{"num_attention_heads": 9, "init_std_up": 0.0194, "train_tokens": 615600000}
MLP neurons of a small language model. Each row is named by its layer, matrix (up: input weights) and neuron, and shows model dimensions 80-335. Each number is 128 + 24 x the weight over its row's rms, rounded and kept within 0 to 255. Numbers have three digits each.
Before each neuron's rows, "fires on" lists the tokens most often at its 100 highest values on Wikipedia text that the model never trained on.

fires on: ":", " |", ";", "°"
L6.up334:156158084129155098137119115131120145119106149125119140124163128124122122109121129160082094144129160146146142144187124142102156147121137140084123145144138114136102100150049104096127130158106178136119099118084130106087148109139155136100129114110105136156121105132127126117165127156134148142169140152112118151157119130119180153139134149121115128126182118132106134090157148092157108104126127089115121084142098140123164133118149109131102175119099093143151115127129129176154140157142123141107124141114146162122164156140121128173151114133117124130162124137084094163144157149106125117157138099119129107163146149109101089103130107137105101090119081120101114151130102137114115129130101120110112115100153103138123099100100107121177129150121133155130152150106106191139166144135128

fires on: " at", " At", "At", " reached", " lay", "aching"
L8.up1000:148177138076114127109140120126120129140083174150108128110098085144152142130129136131126128140113148152160135122136145075128118145161154137109126107163169128118110093120086113138134166114151180104131172132129145149126155140130114157107123154115143126102166125093140101125140157138165112128074139078095137130142173155145129091123140080121154111120130164086139129121130132167107119091132125084117146153105138133130133129154156118140143107137113112135117164122127117088137146170110120094089140158111117082133123118134128106154124119141115166175168134150156146132134115124130092161168126159170131139136152105118109107119132119130124151107128116137121095112138125102127186145133076145132142137131081151133125139138150122141144150197136103086141144141150061156106093154120107

fires on: " |", ";", ":"
L3.up1207:127151132094117105140082155135162139149109142132126126152098106146109132164154111125125115136126135122145097067149153092122143161144151121138094156147126125159134116135117133097122129140120149143142135142151115110098129122109152150149117114137112140130106092104140160125152156130116159135133145103145183127130130145138142100064113148141159104134145139108122132151117137075128128151127100141115113117163088116148203137127152153046112122110156136150082098177058156125149157104129150135097128133110098140100138122109122168157120130171163162115123094149137145152130092093108143175123155096120189142133181137159124096161127113145109126148147121140087136126126135163109091120082108118123138102089170116139091092131092109077130117149134135131162125147169142177091138141161093

fires on: " to", " a", " appro"
L8.up14:125123158126124093111141114111120134106118137126174190117114126131136157132133160161154135132112123112142115113081134118136107126134082118158102089123154096166111130142136140143146104166111140092128110099139102114086133102138115125112141092117178134146081151126162100122188114108125152155126145125121152142146125154079117141127142109128162161124146135122097132203133139130145126152104100153149158091099163134142184093148133149112105177147145149138172145148143137107128072127127165141127112153159168135145146102105129154132164137174135085147117134107103091095157129116103136184132156118129106123132129106107067150104139196120105110127186133115163173111099148149144140099085093136119116127142114130169125124115112134101110118137152137130123135137154131107109121110094135

fires on: " A", "}", " E", " a"
L3.up906:159113151079114160120136134109146115114119148134176154119106123154152093116136132146101156146171136181093122153133109105121076102096078129115100144127116131127138158154123169119119164152105154129108119124148152100137130076136124138107103128079145119125118147127107150137170166101101119159108137118116137086093140136130120121160082131141179133155097174142134146119103142148101152122080136109123177154115105077110142153148108120122095161146131125140060120148127154117121106151111152094159115120121124156112114119141159169153202145120120069184122156117115113168134154128098095145143117149117120120068114141119123142153162121139112137076169132105132169164125147105141147144108125150130172075125133099086158123139118119105089140141112095125150153143148155144120151140112145

fires on: " a", " to", " the", " on"
L8.up536:139091104124126185114161143136154121134117139115166111157124123135113105147140116150115118153120103132158117121135097134117127157093150159144100114112162159142093104141116142142107124179172140129120145135165161142097093121145106104152152121095145104149098136156125134109116138114122083132151139102146114150129127135133143074145122105097175136122140122093144113151141161107120142180163139136140149105112128135167153099121143115121108118134085157122181118114126114113122159129135141146115143138151108094093159147073140134138158127153134133114151114134119158117132161130133147187138123094165146171101110084139119116146156136096138174125164099072144133091120164169096136168135086131119097110185102129131116116124148095111114096092115179135127114125159146117123146114154088

fires on: " (", ".", "202", "0", "2", "201"
L8.up1191:138136096130073109127147169150109110126152147106092162136179140100158081131129096154134148102095134123155084128140137130123090137108124091111148121104089073135114116127134161106099142125124124118117116123128076053141171134167133146101092131115148128110116105116123124128120150101146103098130135137160122119107102178086155112143093102201143123103100127132143111111068121126141097142111083150154132136120042150100131131152102118165160059118093152134136099107134103085160124110114117104094147162132121157112117141144139073100123139132138109160163147164093153130138130126147144115110124148081104124148138068104129082123137156122125126147121153138130113115148190136128128132119145111162135100158130124100169127110132117091127102102147136110131132094126098133128110151147134

fires on: " a", " the", " his", ","
L8.up1374:120152105109135131130109154174125155153105174161129117094113115113131097150130152134134129167124103152119103147106107150124138109122121105181119147178146116130107151133120123129149163116131111122156110153142157072114122182105112126141114082119118167155150153135108099150094100118128097096163127132122103108113133147109085163131145097115143153098137115127160138120147109114081181118110158122139141180111098139089138034130180125143125135146157086143109192136135131142112103122114124138120150189134139117174132133088135141117163098173159085123116157116123136158146139128112107142139141129095149113091115089134057088143158152117094086136164123111091144084126157165152116145092101155123131119112107093131091105113159117119149137144163131142096156139107130120124090111151148

fires on: "K", " Max", "ash", " sw", " ass"
L3.up1339:106136127142089138141138150146117090112084104111139086114142108124074116096116160112164096102120137162112096127121125091099131077154106174117165163115140113134151147148119077126070147188130139116150126151133122133133096160098140132098154146124149153146145114169121107123139152121177117116148150082113141107137179108120171153151132117100135118179165141158104152122131133118105119144119148161108110129109144137123138087113120135156127108136109128081145138159123121145146116138134143148098151178125154152163124141096070118151158072090122151102090172144139127137150105136114113107139128147161123139093134103125130123112120149161120105143132093134129163144139201129131089147148147129125158173151149088116148109149136114142109124131130120156153171099155155132154135154134110

fires on: " –", ",", " and", "-", " Party"
L11.up377:146185123130136163168146109121123102102098139092140128156130104097148101116132129155130134139158114076164117147129075137096171139110108157134136117099139142148092137115107116086145117091149124100111134152163111115153126148163131146133167120115124140139136155131103133122127140132119180149094132137126131146139130139132125120149156102159121115151121107112127182168092127102101127133116090145092165156129123086090146173142135128078129106142112158132089161116151141136119127153120150114120163116138137121136123129116118132124154108149121112134153125143128116119128161158108116078114137140118105183145110098112151106140122154094104125128159135131101106147144147100129121137151183095120133125147161182114114152114094147151169095100110132115152104133120128081100143104155127

fires on: ":", "|", " |", " bo"
L8.up1528:120155133128176113118133087128123148132128132106099135118120111132135146144095127109148114161165151115148163154181113117088151121163147169124111111124141113110116135114113130124098107135165192136109182145136128119113104132146148093094169147131111142084150131142127137120163112159170131097145133126114120154115125152093146155147128092110107068164164119103139130111132112116186136111106133113112097091135098127168115119141153109117133124104147125142145159119163142101144174147156105113109157153157121131111153135150113110154149154167115129183161097133088118168179157134114132090136104143132127139141095172101121131101168074123143089128116072149132130135097166101162133084143133117108162148125175099139123070125122136149152122122089152115140083153123099126128105149141151

fires on: " S", " B", " a", " N"
L6.up1155:162131136109133145091133127170148123131119125094132125101129126172131143158138156147118096153094140146065121139117095121174136139132165135138110101102144075146102094108097065093127123142152121139116157115119157092154163125155085102148133095083144182127157169092149120122139101128103179073120104138091128127139128147108118115125094155110146131114137165144135068143182138096142141118134076122166170119131126105108133153117114129099108171105139179126160179177152095110164109150136105112104134122099154133128124125103095111104104118150164116165115136118124147140150136125097129144127141115096151140123105117093128132132108137156145146124122138160109159084159156156127152117137122147115118153127147135126114095131091095126160115116138101114137139125147110117143153125146128

fires on: " and", " played", "ed", " Preceded", " to", " signed"
L6.up40:148105121197151091130098152067121101134162079175138171165105131147145146099163115054123140155113131113152123116139167122073127135164129120153144122092157098105169149142149122106111142114120068140151129111121134124115135118131135153143121107156155095135132143132128124163137146148100162146107099109138119129132104138129196120156093088141131129106123097136152134128118095128151132088107131152117128129108130150132139144099132187159101160121120109128095144136144128117131155125119152103131135111142110153123114124136096176128147092098126166143109130101156128101138152122141145122171163142075116129135143120116120110126135124130158134148113126121128137155080156087080118127143125138138137115132185153143163139138114128155139137123143132122067173106132092103129136113099121

fires on: ":", " =\n\n", " her", " |"
L6.up213:179170129131172083090119135095122110152165101083146118124166113104136119124130092162132152126128112121145161162144136149112096138078179108111148133115117154147125114135128107102125153112128153138113133149129108147137115126147124138147131127115070134118139117135112167129163118097106101177128124146123150118133165081146163168104109124110131126140154094121124105132109124083129091146165067147130119118148129162108166130141131127121130155118108141114161133141101086120135158119156176108164085153137159119144136126132151147152130106126138138151121140120138173124130162122149112102145125148110126103110077137130138123136150061102151156180097109074097128147138118128146141136141100160145130151129136148140085093140080171106154123110170124119111116131137123117182148134152136

fires on: "un", " played", "2", "ov", "4", "5"
L6.up488:087091096132115141111117129141128133113127159162147157079138090127132160143147131189137087136125158131170090156092145097126139093117099139138134122097149138120112068147122137115159163182146120106161142129120121103127125164146137139131110170159151111136124129120158138131106139163141099132111128109153151151179127094135120082072133121124135118094161157107098133117137153060140170120134160101124104099147145096170120124110113154136167103131157147099129120131168132122120137114089121110087174163129153138074104122102100153122138138107169091123118111120128135104118130108129135128136127134114124114120107160117138151097133142112133112130172106106125145112105114101132086139120128138166103127072095169109126098095163169147107117111133118149101167107124123089108176100107165

fires on: " =\n\n", "),", " (", " |", " United", " city"
L11.up998:156099121103118087083117101126078106141152117105112171089137109100121131145107116110106132129150121153159129180071112144104093123116127131118105109150102115136152153140174161136126109108114122075133137102125130136156128104150159162148156136112109080137170153126114148170132141144143127161130138200097144161073136100129143110118136116128123159165095074078105132101132134110131102090139141144126125123151173132087179156133107124157102175122132168116132150123153110147148114096166128100129080113129125107160149121126126122128111113118138105134107149161145105133133129100114133153173148156137120114135113125122129106129138125102156161135127136089095145107123131124097133129178079160116156132093159139098124124088095173155104107100102114110106156115148154141118103125160057

fires on: "-s", "S", "ing", "7", "2"
L8.up1010:122147081136129113162108146094117167182135094117115152133108079120104108194146119150153099085125145198109136127117135122147169139115115116114106107125129131141099105129138147105133153113163100141141109148114165111158131143160144127136095105156159125105129137145142159162128130129133139125167120130152116093161121130090156118130158129150144120125146141175169137146110140106123160111130162128111130120151157115125152163107177153153119146141154117095134148138127133112103100119135117144174125132176134124128151086165145149111091165180174094132096153128126057135088134154151128119126117123142138123143148145167143093151127156177147103105142158120100071133156152122107144181140126149119119104103105137164131108071165116138081148130154114124176128106138109147130133117115148

fires on: " and", " so", "ly", ",", " too", "ely"
L6.up1076:158150098131123128109168164079132160120138142130119162164118099149131127123098113104139122118108121141139112178110106137101099083131133125108148133126112137138134168119099123098160162150146125085132109167132143143139122130142120117127136123099128113110122171153154171132147114155077162126119143102131126140068117125105110081132135112127122123183153105134172176140102090110102177097110107099137131107171113132107124080129134144131156089113128145097099165136154135141124134144108104178135144096102121131163121133122152113110123128140142155152069151131164112123132159100127109090186091137168116139106133092148122128108135153112104143131122118184108109135141169143110107135127112110103126123129163116131133156105130178113104143114135161132152163124154110112122170120103184

fires on: ":", " Gl", "h", " |", "ad", "gl"
L6.up1366:132139129156098113172084125150151148110135123155122122105124117091138159143115139083124091113102137172158147085155144150119197126105152096096082135113162174135161129102126118131070140148127139166100111107109126126112148136135157167149113125149129137157126133123114154077163134135079135156131125153095126098135103142143118157148133149125105111115127092139126149135136147153122143127120161108070119123189111103173167125096140136144141150120063124118138139134116138088150121139097104121124147114100139150124104124106082128085145103129115176118154117130125127164115135130139106151150111126118156145161135108109083166155162101170127165103146108096103096134125134169051114090144135134140149150137111092140133090114141147158108141119144133147159109173134077136122181123112102

fires on: " (", " \"", " |", "7", " ^{", "th"
L8.up941:133187158143101080119083149099130121130155169101154119105169121098118138095114100189142129107095168103129086142142097124084146097118126108081110115101121068113115162133162138086123138116097157137123106139137133093123123111159108156156133111140103129131188128141075160167125128137112141124168095141121136147080131152097148089151124096148100110167099151137102152109084124099138138104111146172104093116149138132127090146086143150125095115149117129142129135100123143134110118133121096094103134154087128129104170112102127127144114126120123163141123104145147136129173192153136116091130158136072102118162109093161134128159138140131136095121111103083139109105130133093120135129167115100154097110113114109095123115116111134126096111141148162075090131142145161121143136130110146

fires on: " at", " At", "ot", "at", "in", "on"
L8.up953:130163100134116153116118138087110114122111095112131135099133174152120145123102167124166154128139164115158093171097131046093138155173155143120116119144157136137173112090149095113131099134112137140152113117129101123138150139167172176118119133118143134090120135139174129149099091119137136087132100116129133129094172086134106144103133127139105137132145174111108185149167106161139156107088114076132119120137153091127111092098135147144137135165112136145143166123104123108118139136114091139147117138112146129132136146159121115109164124125104097164086127154118127107112102154115096154135088133134129120102163161095094130150127110102160136088087110150106132115168108084140145116103158136126120166116099169100152148099140110151091123105126159102147120154137058107088043127088112

fires on: "6", " (", "2", "5", "7", " |"
L8.up1153:125127135122103134147084160114097143132133139084137111127147150151124119117111160159120135120114151115152124098068145127098122146124119125134102134136093093151088093136165119146161168120129131158165143157115113134163150176129110128165124138087171090139109113139112153140128186124132103151180134130159163124130141148102121091143180146180124126134125119146121130115127116120151172165088111140150111120135092132102100122098137141136111077166146124132150113085168156139127089162129111109132194122134154159095099139181147103132105140103145114155118140132138124136141125117145132136159128140133127108136162131100151132125118160124134143106179158134136092107138115090172141108128131121114122076132147160155095103072121130092143139089141160095129180142099153096127134115127128